Weights of a small GPT-style language model, trained from scratch on English Wikipedia: untied embeddings.
MLP neurons of a small language model. Each row is named by its layer, matrix (up: input weights) and neuron, and shows model dimensions 576-703. Each number is 128 + 32 x the weight over its row's rms, rounded and kept within 0 to 255. Numbers have three digits each.
After each neuron's rows, "fires on" lists the tokens most often at its 100 highest values on Wikipedia text that the model never trained on.

L10.up3064:141164095125098150180098150095098071127097173154121142136111099139118099110132104132074071145135133134155138099080104172093125095209152127145179142125133147105127178148103148216105079052151152148114084089192146171124138104172140155145179143154155172122143157137144167139088097109080159155101160156169168147106106088123116079138109150141057070132110168121147130184108173147118089158133
fires on: " H", " B", " Di", " T", " Al", " Bal"

L10.up1979:145090135162117161129166106083108161161138128133087109124126116126131097123159087151146129142189086079192108120199196173138099143105121117164122129152187051129132161141092080144130133138095099094094138137156135125105091140152141095164089145137169137110186117110162152113139124131096127146064109135083107130123106129125118107138141088163099111170095147103026122124186113103143113123144
fires on: "==", "\n", " =="

L10.up3833:071154126171142100109131116170098159092150159174130113162097120152120088112084135158132149156085138132069147120077160133105173187090179116182177071067107109143187149141145175125145132131128126125156147164084151102185155118187063117111145162156098199116144136139090153140118122083146157155111128170145174120098097107130156117103156114114165127153100149133137201145119156124112140127112
fires on: " the", " of", " Ch"

L10.up1691:155099174143088148080136099170097100156122177136178166144116166106172118165147160053140102177146081114109104097157129158168099113098220128094129130132162119171077076119109138131160092175107139105162161142177133082112109113190075113099136115119119140182113187107179124145133048145112127160158146121143131106126107114115111061161162153183092108100163204156069169054143185109086110143092
fires on: ",", " V", " University"

L10.up4261:158069169095126153124051168108095154137192188089141145153150094093088126140161083165145109146152133143134150072147122111199156195111158158073206142125132153113124125140160172177096149129120097165094136078147154140095102158128108100160165153102162138110172214145117128101179150098120171165154138136125081142117115103161122073079103173077110144056154157160097149142162168138099144091102
fires on: " |", " ", " ;", ";", "ops", "%"

L10.up1232:114115097108105139165081115134126157130167153100108168135114102116143149154141097137131157138140109155132153188182164165143077117103111099086165119161132052121150131171091151177139107141148197179117111089165194173104129154111104091097051133138163123136192145185184164090094165091149094158113155142116089135133129139138175176111150122162134090091124130066054100145184160109173060132133
fires on: " |", " f", " F", " inst", "|", " t"

L10.up3983:136079166158138096161107104080139089140106155097094148122097162118123117163109102101142098171139109119142147114108153137128190090104149100141146104184134071137130199057128067170095131101116137140147110124153087081122101132090098070109069137150136158179108115096131097086098178196183127123147133117104128139166101159091157084170116109185110125140059148093062099150147101145122107165148
fires on: " Sh", " sh", "n", " G", "sh", " N"

L10.up1727:143087165121146134090071096070130100108174185138157130141085171099055159085101112135099111106094134194163070113146123097156147140132113138126095173136083078082099075124204168078125125201088089145112116149140068157110115068115063153119112166145148155106082163143157062109153131120137101118068093156092153125106126123124086046091155106156092111088137182154109154112094147133145136142143
fires on: " R", "R", " r", "r", " An", " Tr"

L10.up4524:136133145132110101144130085100152146172094139103074119172103107129127167093157110167082126098181148140137150097114106160116065155112124133171208063210148158137149165096144212105128122156167129099119123152094106040086147089111160122160102150109133198179073070144054064109132198147094091144079139181160136133118137116083118078167148149143159127169119176141054171111129169143108124163149
fires on: " F", "F", "SA", "f", " m", " f"

L10.up4588:124060120153083138104125104077122137080123167155149187156111094090101033161127113100201126102128163103096166141130152082196172142152095073118144079134153060121112102150113122104140150164138117152101083148125071082131072160095135131123114127171165156128081132133116142055189077121066094121127147149113138133153114109152110106153162125107092083112145154166106157171115131194109089135153
fires on: "\n", " was", ",", "),", " also"

L10.up98:106123074103151136138127132084099151124188138194087156164095181110119079096156163158095141059150132134138070081093067107140129077151110173118174142105115097123107160176171151138151181161133117141155109115076067149102157108148097105141115113059205110124140135115056115110133123093083129111101134145124167150101064115107141115093176133099147130185125133092142106117103150108091113113115
fires on: " |", "1", ":", " Gold", "S"

L10.up3366:167174167120112060128159112104153135200122173132144163137138178108158057161108162148158082126183156085114165155127144147120103095154150096146089130157138164172145128107136178102134157086200150116110164154137124067123072072138185148100141183059108146096104123195108204109141146157100085118130138138122128187141125137091186122114166110082116139053178144146140197114095131154127104193113
fires on: " F", "F", " P", " July", " de"

L10.up4053:155091085192150155069078125142189131178148180160172141139140140068159115095188088128115145070092123134192112101205193118145128151098153140086187154163115083093119123096156226144127100150171127143080087182098136118092120073190172123146125164133140102154147137056142101121128133137198123146122168146111166114133140120100103095121130155149104169099099149144087082081139073158116154113156
fires on: " (", "C", " V", " d"

L10.up3066:112054141148123106127159084081169207050096143076165114165121150114098091122186127113077098083127110114100104112115139164145099120091142118125153127121128126148123114156112132125097091149100146146115145129134088127115182109130100093142164113155086115133109090222135096148179113146085152091160069151108079080154080108148102084092128151128167102122135129162131140148093146147101126064159
fires on: " the", "|", " New", " an"

L10.up3922:111055111155111122131120141103123096154206126165149108151090158116137180132099201170091106114207117101111181080150171175146114122142148128156221111137167137068116125096168154122092133169162125135084195112141126096106110094133149109135105140204082141133140124107146134124113180149119177132109134182152124140152084124109134147120200118109101122126113119117044113141089078108158111144103
fires on: " H", " V", " D", " N"

L10.up2269:127114153172104098147136136059101124146167101165163143138107092172106075142116082127172119124090123149110093118164074170164094104156110091181120164122130108121206159072108103161111091203086091151130143086095076084116071094084126049101122118146176105107164108121131214147132069146108125108184133142185135119118088148104151123092139127141168108184105118132102124124102137134153144140122
fires on: "==", " ==", "==="

L10.up4130:125144073164117078170090162132147129137090125144105143131141104130070187111086119129139151136137156182087103129077119153137148101126126120125113121103102130119107097100089185143143202183155138173112051098149122122113136171099097063152108138097180110147180176116120125108086146131152186117216127173110149100160075079128149146085131100098131107099162111104121161095058129148137153155130
fires on: " ;", " |", "|", " H", " -", ")"

L10.up2620:101102187163119141194173104104174068100136101096190147149147125129150105063144127136144142145124084136173125134104113063134140103164162115180145143188131141107154141158101164109126148134136100146082052120085111075116067043090138111095120153162104124138173148138162144129122093132121153172152096118163187151140134200148119076146107081147144104087100167137082148170139152102169079130109
fires on: " D", " was", " G", "5", " won", "6"

L10.up4374:094115136112159128163159096200105131096174093152119121125133150098109131132126123194093137184168141155107132110089103094151083112206104066106109141150138152137142150128112186150155124175092136133129113081105162168118129127156148136090066154083167111115150089117137139102124075139124133142179094162155176105166096158139183132119169166167188140101119110151122138137136150154178038167192
fires on: " c", "|", "-", " place"

L10.up2455:097131130152065133102142121180109124101103160134095091082106146108206081095118114120095140131123107147089118074124125061156130175161134195073176102148123139127089162159176108130110150206158143174076149103153136127088090192106100112113142090162169167130114119129127076130089118149157181135152122103137172105111104100104156117133132111103130174155146166114126113111080100099174098192083
fires on: " |", " the", " We", "|", " o", "."

L10.up789:124132141125096169100160162084098159182183128160087079146118131192133106160186182077119119078173165109137107166124086048139137139081149182090166141094091131167133166091179228142143167115150129115126125138122145114097111081138097151115103150141176123120117134130057164125148139145106105108135131108126084117109120138113167125166120084121166095160099117134121148174131137161162141187045
fires on: ",", " |", " and"

L10.up1608:162124102159109148082161126098127142162152146114086144164072127209144117114147087147154168107124096169091072168131066154164173125135156175121114120138180081131136215103103168152146159102140183126175143143079131129121081118100117110142084117083218178114096138082099154150166097159104128112109134147175115204139081123160180106168137147114150080125101164135151169097093116082124124089119
fires on: "==", " ==", " wh"

L10.up1448:149066135175067130090152156139123104120097101163088105112148113076122112096106095135152123069165102118179124128092116169147100129174152129132102153100142127143199092094156115149098166109155115100167143132132086128133055159202134170114130172129119101123075054158127085092080147093059142108143079196154136138119141086102168153160155179171116126131075151110102182125139135129127126114111
fires on: "1", "4", " All", "6", "7"

L10.up4264:137161130219129134062124189160103149153136153162103137138084140082157145181149064117153169162175106149205184161203160143154127082116115108128109149144193092087123069145105097153158150111105125128132115180097188160174150160171095118107155143135123064183151160107113154123150117099057160089173173137149114103140146095098174143154140158130160136107096170111130175143101111092101120110150
fires on: "C", "p", "P", " C", " c"

L10.up3466:172106158163112161125149156164091126136086128108071161167087132126120111118131120102138141135163183104100108142125148092119111139139083142075137088153202106143143123106134095144102134157162172124137125116100124109092074096151149110162128134109106109111144136097192131132110090107153112084086096163131139090137174174172149128170152105102155097110073120095069131094193116100138137120158
fires on: "==", " =="

L10.up4559:135132058155138061220072125069127130080132187100083149115098102211119132168104158139080101164076153102097158089154169107129160096136090157145133064089083107153082198131208121163088140121124154150097125151149157185184046114124151171125141137157104183112083118159108161131135146166099076112137103111141093079111110091134195128089134083118184115107169163093112125085154125128143151140141
fires on: " ;", "|", " |", " -", ","

L10.up545:097171176200172172113099167134116165110147183134175114109114142166101113148159108119127155107145136082121082127121081103146052134108146139163120193122117116094157094167153133096103172077121109184148155064164118098097157133098109095099117116160123219163110148136107109117098130076123118169136101118095104114100165102096114170129088084170114154135061164110052129138101142134130143118103
fires on: " Al", " al", " D", "al", " National"

L10.up3312:123151104108117091134090089126136150101126157131125116119136152128071104108123178094126187111102135207141100113132194126166175118138146114132136167104146131154093097131128147128105122218160162130094073149186143069095088102137109117120116149135129179130156175148140198041128126040153155118066113155088169117108074149095096141120121117131080095145112149097089125140108090135069128135124
fires on: " B", " a", " A"

L10.up3075:149151145145136107154101164157117104127145099079090135113182124163120157116158174144147099108127130072073120134143115119128122173108183158142134127141142057145128107147149123146150142167151127124170151154228130083133122140120119137173085098116136112101162166194106120080090142119098088164124094126102135158087160173145172148131115189164107149156115147133073133141143180138146123147114
fires on: " ", "9", "0", "1", "3", "2"

L10.up1670:102165121095160098139141125089110114134154128101142064180129137158078104179079146103149152119178155156171099086103084112127125090139114131135126081144177114157173119106151199098119168109217110166136136124086127158178102158113116090127150131101207173127101112079168139148100111069132146134228126134145165182096130084084059108118143133098178126109100113115182152118109113206130162161139
fires on: " G", " g", " c", "G", " acc", " b"

L10.up2710:136062120159111100145069129103157156146186093139101145137063116126185159125127155134131141110137127094152121124133102137133117086177141110121106133136142101119107111100085112170098115173133110130091152099146122116187114131107160182139104115080131125087091081084177149133167085131135175190179093253098171095095163147127086118095119162153155081163068110150124175154128150172100149158125
fires on: " was", "==", " were", " are"

L10.up1029:140156113118096137143167099096118129074115170114111112107098188175149112168119102077090118111146110111068113119159123135108150070149091135111137097162174134114148141149165075177138109128119152106121147092145162106186111125123158177137197133125132177103144107088109080168184081145107106143174112142124110151089135139158119137161177151158145110145065163127140188102066093148090118075105
fires on: "|", " |", "–", " ", " a"

L10.up4585:106154108119089159094066110103151112070141132131168077085095146145139127133099127128102094163135138072079061089152125086125167119120093150111085113185129119133085134180167197137146120129092111150092190146149132109116145107174073086099120099068173115069170149186123166149124098084154202115147179132116145121110119104100142079162104128134137129166119160111114137122119166109131152154146
fires on: " the", ",", " Be", " and"

L10.up21:120170117132094137192150145170146142155123131132136169198111107190073084114139148116117150104164109107065104121152136081119095163098198149126168129174151151104141130078140150142097160131080156183078189186167133102150143044128059112099097098147194170102178094123064192122122090151075153160163161145162117148052147111119142127082152069083160128125119190138100179112137163150123079160080
fires on: " B", "V", " T", " V", " P", ":"

L10.up144:110156112149120115166150157098122086075159199167114085117092075167149090158106143118109175093118148123156120160172091106152098132104123107180157106112122096163113117081145122132125150137089081133114079138214094156134144097082129057129138204134187182109104159162107116137165159106114155159128131152128129151060082120110193125119120192146188141104151165157105162111159137142170150081098
fires on: " |", " in", " to", " and"

L10.up1616:106130145162133151103070127122098120092090146150157146083128130101112137108176133074071071162171169156074157183074098117130153073126119097165150080075119143139107161146173165120114121137158137132154092156118100110098070115084088170098098170130180192119122146148107157055146136159153158100128096183182070124110066090109142115100191115100101111136144111097175141155161092116126108181114
fires on: "),", " a", ",", " Japanese", "ian", " American"

L10.up4023:097145058123123116160130108087112092140170113111087156184130155115149149169115134111074082112146139126096065110064146167195113108152102144103094127161123109125141067102152092095127164117057134179121141116144178102062114135136079114232069134135094176124083151130150123104101183130073194155125110177112110169146102105085111150076100162109119053142169167163159139154108106127155141138128
fires on: " and", " also", " to", " as", " in", ","

L10.up4257:129168178175142064169166097132179109135135099131085150211103146117105151055138174145130152081121108107130165160103119141151134177124080120191082058110158080128154150091122132083101096162107134142092157086134082088159102107138116147115082140055144075140105137125151102121186110115098161194138118141114093181148193144080111138125087106147136137075104108132133122172089089135080136142112
fires on: "\n", " (", " ex", " co", " \""

L10.up497:138124166196157138109143107155178130132135088152147147095116078124191145118104149096141124120095090148108144099149144106141086158084163111150116143118159118146116125111118104167073155141187125147065152109168134134152135170150122091191080058102157192131194105110056102103170114125137088146166065106103096131115152133123112072137090092211111164194186164117111156102107167113142142102117
fires on: " ", "9", ".", "1", "5"

L10.up4277:161139118157121105126140071164149167115112115135140094140141158166118127117081146079155137099168095127176134097105101160101097077168126157114207087176115104174164159121108142141153154123102081119122091116140109129144144141129099188065123186124111123124144113090099107097098166162184102081142157166092130163143091151132124124147072115117149141131109154151163151173102185094109118200107
fires on: " K", " O", " R", "D", " P", " T"

L10.up4041:101154123080163141080153054088123150096113084138088132151171115139166068076121123181181147115117091159121177147116167202167134104110168168159125125102167159133159163115138159200141124120094132104135164128101112155127171098158122112116102117148154101087172138121141083122116081131118108163101139157085093151165107117092084157113119142130194158100115092123058186149162162163089138153090
fires on: " ", "2", " (", "ep", "8"

L10.up4077:176101172115110152166103099122176131066169109082130147121092140067123121066123187117150130101131110112202112137101116174115082081103179102057112083187144140121108126161111127125110140109133169165137076103196130164177102167160161090171126137117155115136120069157105105114170190112167209130090088182168096160126111097060156138131166159145139092124105165142082093106160117091102044133162
fires on: "1", "2", " place", " ", "6"

L10.up1290:181143110138082167114068133092148158137182105112112120145161152147123085144129155124128111074176073162087091146121164137097174150155161185151128166169130115128104125110120139082079143154103110152103102189127142092098079143113123079127090118127112124112151149184123109061109154097081126101161095164141169119146189129093170073111160126156147069139089182142115135082063109150119147123067
fires on: " S", " A", " R", " P", " U"

L10.up1764:091114155109107170172123094089132115134197168128173118086114119149175116153111141106102096151097142113094078093190143145158113125111176114196117078086122112092156091158139101104114102119129137187177183137168134180126176182157119128164082143127125144178179151150170107162140180153095206124183148221123158169107180095142100125113082159091141122083071154171149160159171187093098131082135
fires on: " and", ",", " he", " in", " sec", " she"

L10.up2715:154093117172144149132181120052162131093127123102171117185146148108150143094139163091110148092100091070063119182171158149117145085144094122110117186157146158136150153119145132101041109139051206154131151139108130124105125118079112064129094167110160197067073102193167122088120166084154181115130066175173125137191107149079132131122144147136097162105169187076107145104065161151131066116118
fires on: " W", " R"

L10.up4275:142135099118075145130118151098170140088163180160167098143152137143156110154113128172137147186167100122162146146121125144108113098083121116083159142177159121173114131138161205103155179165149125106076083149123126088086137146123138154079101166116131124207160089172118098120163124105183079147137124125139117181057081142080173100111166073119139144132106123131134160134129184144135130102124
fires on: " l", " K", "D", " D", " M", "L"

L10.up958:114140197210146151076084125092179128183093131132123077082153156104115167130134115157111065099160077109179130156138080103122139158121122143174100091126176100130129128128122121193139120110152137101111137130081126146116144129117153152121134167084137104146128115146093126119095151106088103120099157112145161142147142027021085114126157182136090127101150218141122127105125144124082080131189
fires on: "p", "P", "F", "f", " P", " F"

L10.up661:183126133143093133199139109125166100159062133092112117186111078135119119109120153112120056140129136132093122117104150116100081119090118152145160136162161156168128116126117164154141113103124129144113155138111148168077069120064152118102121103090171140128135157155141183099106111145127181173134195146080153138109091154102190162135137063135159113132131113119152201143119157119162151170164
fires on: " K", " P", " B", " T", "P", "B"

L10.up849:124090037086152104115166125141077103086075121141079136134141173053161114119116134122091127105177089090152135129140133151185155126169145124130150119095116125070176183106158137126122083176086153229068119110124150124081075109108101153131144144064102109106132163154164156137091148143172163116149154099116161110166150124105143110068171124148082115102110147128094090126184158140119084083122
fires on: " ", "2", " A", "-", "1"

L10.up991:080166101179136101167108136117099095136144143154063177150119131121171122093123126145087197133165171091130142100109133101143129156101138148132122140126117117099163177165156177114121152163113141081107107107077105086053122089108085105092101123155147121161140113145144147116189179095145193160090162105108137106130116091094162100105169055135096188093091175078159103131150165156145122113184
fires on: " |", ".", "|", ":", "from"

L10.up3952:187146076166087076121133154093105122136140164159094130136176113186160117055105152081116140107099139072146094130127116093160145107114149095138182164161120119078124121121148172183149112178119103114089122100091188155129135145092134143110119161081148105118093119158139212077117115178134155140135080109095069130060096038115212063124114144124099110104116098153142194126137089173126135161107
fires on: " is", " are", ",", " and", " a", " be"

L10.up2999:102104096116103102131123069138107125073115135078103094119140107094099160084112096157109094129141177178126103040109158104124159093095089144145117186216117093142147058089130099170124107163195159177074124154154165078118079083114139102126120154083168132118121135126100134065046063107137108151159096199075126097146100113127124117180144118132098124110126165168086134124115105152114153091066
fires on: " The", " |", "The", " of", " A", " My"

L10.up610:105104100187118140176117151129092179123133108109143138108131184083127156142072158216092190064184090115117127136200135174158170118073098105137148143113163110146133127192105148138099173101088060159122145152100138138145182136122160105169100182120115089090105139122085139111089170073163178129131169148084115134104070131132104086175126176114093125153079146094095162184075103118127089089099
fires on: " C", " Abd", " A", " Col", " G"

L10.up4001:089070102085080115102174127126171099136114080136130142138207120144163106080099201143088106120126074177128168146088086130126106141122170131168097138172137138163138163161198110140146151165132151122107129094170074125154162190085128136141107137143170177147174180089145152075162135122098169121216163117109188113089159090127098103099143206126111106065173158111167147121095176126111086106134
fires on: " ", "==", " of", " to"

L10.up389:164131109181068107169123111081116204108168121159164110143117194109073114149158172162115122143148123153099102143137126124132109104104161164088071113124190047099080102116114166113136130180071143166061145087163153168118114130145132151120134189167087166149166164164166151172087183144198127148101084099139128123080103163109155147118167171153108132109094109101082123153175120136115098154106
fires on: ",", " |", " f"

L10.up469:088066176175124143134103189104183084153112121190184091120133157127125129065077162176135137116138131124148096109174196133151093148142087150113123134135134105113075130136197193106135134147128047115128137112143100137144127141063116151108104174151126125125059120144084122134127097126145144164157134207192175083100162130124129109129146116164034127140151145127138160135133131122087142081143
fires on: " to", " m", " and"

L10.up1261:139141108114169105097132066095110120145126172115157106094094186185111091110120108135162162153121109162116172162173169105148123128152177097156112108124133119107134157112188121143165090093081156151152129136123117143154126124138125195067151120149189195090131140078171131079161116161069136154123098167123150104116159126137153141140120175108154101130113142132132131120121086140064144163145
fires on: " |", " (", " World", " sw", "|"

L10.up2285:104145125175124093104067137188105139085076107073087129152094124133109041074136159105071079172105114132075065127105135113134147082115118181133120150135140129147121141162183126121120142140116130149059095149142114129090169177148095083151130124130115163154198170165162113123132134136064191112191152167094141104128105087139158114169097122151148155132090150108073100115069070129168088089137
fires on: " the", " He", "|"

L10.up1253:112077116165138134121149161107129113079132088145127044122173122100146116064122141099106191125145098145118168083149172071149094137132109071084132114171148133163104168121122141127074127187142133116134093139088097152128105118134197136082080161150158173171089181140081129089154157125183138096153121157111132129152121104124126088130151150168091125119128173077141130138163087180106128154086
fires on: " a", " r", " A", " R"

L10.up3812:090049115082162144151133082091169185116128132139135127179148141107129082131131162097116122120170134141147179166105109153164144097172129114159090137137110130192123169083092130083041082161154140139169081094131085123135114125099128135137124162105107129157108063169156146083146127098180158148144100155126126165129149110118083041159114100140125173056111166092102138117139121102180118081185
fires on: "G", " g", "ug", " G", "g", "sc"

L10.up3244:161154186189132126165098121136103133128174079135118129114102162153065045112132160179102082148101129146137162090120072138179103100114116112140167153112086089130105111099120110155180133185122127132061117127123146116083104159047146108161091136150104141175126101190142129135143069150126079170169163096117189107136110120155115081106120079161116126134087142183151146137118091097115076164176
fires on: " |", "|", ".", "-"

L10.up699:109149147181141125176123141133077116095127174149130081165179161187086082116070148137034113106146103126059118092139117102121135126145135141164055162145100170098176152107109144125097118152181146139098189131153098062143152143146057185134145122078127240149081178183098154125103092072094146180119153160097126087075101118141106107135104139172126107126127112139100104090101118140134096174089
fires on: " J", " H", " the", " R", " Ad", " ("

L10.up3687:200097162135125150126131108080126153134188125074115152141100209135146131179150173114078140130116069131168109148202177088122145121134095162087107176156096082104152171134125189157144131162171137132096112164147151135112146128105118090087093137169114083189083129070161085115153151051109101093120111137110140110108126158116118108170091161079103173136112148131091049068111126110145161132125
fires on: " (", "N", "C", "M", "O"

L10.up3553:124134160128124151117092149155166077152154095130150079145121109173112164080088077164092202113135095113139125123096094176108109142160135175099115117159105107109125140129125116109158116091104071123076105140152155164158111134118156100181126164176163163121158155175130141116176109109079187072163201174171159072138138161100102141076080166133173105109183142179153156148087134110132130127113
fires on: " to", " T", "'"

L10.up3974:135098100117129153127089065078145129112137088110124101147103088168175086123147119128124135145102077146132128115121119138101151112219156129168137118096130136148102124158127147159162149106101164148146107092095148072093160124184085090112099158158178130133158126147143111075127089106119128137115129123091217132079115158102145113146113086090139083083098119164160098180088155126141129173145
fires on: "0", "5", "4", "6", "3", "2"

L10.up229:107147128163093062146120191137145111139205119124159163172089090150133154069134098112122134138180111171144158114144178161124150132136167135187100121096178176153119178187115159145157175112107105116098133157106145096114175137102194094165139135140098139113098077165112158110157104097149158209133112155055161142128104134107102069115131095106158140141143122145166134146116121124060103111098
fires on: " ", "uz"

L10.up1196:151150085092061114166089120173094159082174195170153088145175093118108083106102194121145135139164126213098132125114112100133095097154166223131169122153099160112111128142135096156157122157118091194135079153136159181153129101137194140153147106085123131100118181180140129125153158082151148182153078114155164190094140108170105114113127216110172099060075158131105171162176147115130086168075
fires on: " he", "H", " He", " in", "a", " she"

L10.up685:059093138140119097132102067085162160117169153121195115177110134117115151093103103143105114068100148196057103134135133082157149073143181120113136139112140123142129135094110180142114148108197130099099081133120175099097101127090105129108163162104105137145141172165131123112142157135189159129173129128098158128139097081133116152115212131126091160186116114147122093107112113144073129137143
fires on: " a", " Sh", " A", " sh", " K", "sh"

L10.up4290:049139186200132130121144192113124106154210125129160132153089113127166138102150121142172206145113136160110095125204196139143119151077085104154094127140127107145055127122161178174157115111187122132152169080158163144146124076083056109109164143116142128096154151147097169158156078077161139163159084108062174092075115147143187079097177103101179146143063121192123072172120148185111106094153
fires on: " "

L10.up4459:156130172150073120130138118056231126107135171106072162093060068173108066159158094122096114113181116135099080108150112129116164138079126147146095167125138123114180107093196156159046157107126133134141121120151072097077080107168106121166117169125132112191134094089164086133157196142164136156087140143047152082062122083109093176194164137164145133172073144107053185130123088133091163177120
fires on: "==", " =="

L10.up1529:063123181098123128147155148133056098147103135107132136114168133132148096132129146184135169116121098122115102113148119097163152138132140127133143102106170146121158109084177173145143139147113096181148098090145108125124079065151126184119155164171161177114106107166112156153107104125211155108129118161117151128090097104095090072158149138091137114086105119091132122059117151135091160115120
fires on: " R", " g", "R", "T", " r", " G"

L10.up325:081079070096068139192085120070140131038153088133093133105115158153117171057183146091127095186170088101117087132120143127138163098067127143115137146180117113166141176138189190116119133129117097195086168099239168106123094083155147119124077111102101154157093150139168129086124159131172170145128141133154162146149140142090189094090149144117065120102141134131076109106146071136105080128096
fires on: " A", " No", "No", "2", " An", " a"

L10.up643:160072145135149085144070086138083122091154175145131116127127168170140137106104115113099153089155098146104119131098160093137094066100181105120144134160108114127159125101156120094147155109108164110065080120186078131116111143179108111066162100164132114191076116102085109156144093160100158114132100124077121147078039129160056114080114166165112168072182181148123150096115145132125107191122
fires on: " S", " R", "H", "R", "'"

L10.up936:149117117133113144176082181085101119147117143114149126189143142090155117115097078143172093104140135056121043121126119163111152121191085160141132100160114101136116112136193128137090127140159070160157125124122129059093116082144151115134199155121140133089120104140102149090108126113144150122111144113128163163163114168141101055165133083144115150103116104137159115068114121183134169145135
fires on: "uz", "az", " Nor", " Y", " Har"

L10.up519:119080133109103174128162141113074105123133145094085085146088127142161157168108101136119140125104080108176164078156090057120100106176158181080127107102149114116130095168098159121139110119087129196172181130163181131154128163133086116128076174166151088095118155076114172118084104093143130184121157110146174058177121107124115144152089131142124092093089167148111146146128137177143109140160
fires on: " C", "iz", " U", " N", "C"

L10.up1284:149125099115144106095092164170119192145147206151134113178211123094164033135122131160122123121131168161098098105096103158131128157172116148207087119172090120044141121154118136193094086083135154178130105126139090159087122170064115149125152165060133186137171111128092175106148113154116163103172160114135190098086172075130111160147118143098160108134115133157108183146135193118160169117152
fires on: " T", " H", "0", "3", "5", " P"

L10.up3865:142099142128128168076128121097100123153121181132160111102168175151178213110109141067183063102126111160094122154113100167103085108152130128117125143195133155110157143154079178179167124155121136150066150168153133104125086133094130115085198150167118170139117130159108157151103151122147098174114088165102135094133113123142166106121172169130113082070145192146072149102162158180099112167170
fires on: ",", " one", " sh", " S", " s"

L10.up2495:097145055118145113150061148093133178120127182118079147191152107080096124122121112074175192152160148179145155114120077112135149166081124166100152122105117103112109155107167125113088110140145075116129087092117152151132075155160102138114095061132200139140112113160125157079194131206141111152154097057139099173162118125149145077080150099171097148130165142056109130135137109125127164195090
fires on: " |"

L10.up26:091103115059128157122112105070114119141167145088155136175153142097138100048138169149091096116145136082093172124120104118159099128141103129159141178131176100105106110106153163128062147190124106167099151083115111101064082122063117067108073126125159125191111082162119105149099120166101109110107091116105201188202079138070139126086193176170101132164103148109095126147082087157137106112080
fires on: " on", " W", " |", " over", " L", " about"

L10.up2121:065105091100137116174129058134135088149142080115136113134090182106130154107133129101154134098149077113188169180161102138101146120147190139201089166067110116114111176093108107179130064167111116171087151086131110091142153113149151095098155128075204060157106135164171101059151079102164163154185163149103170171118124100157168152089147094139159069099074159119131174097209161151160101155104
fires on: "0", " (", "2", "6", "8", "1"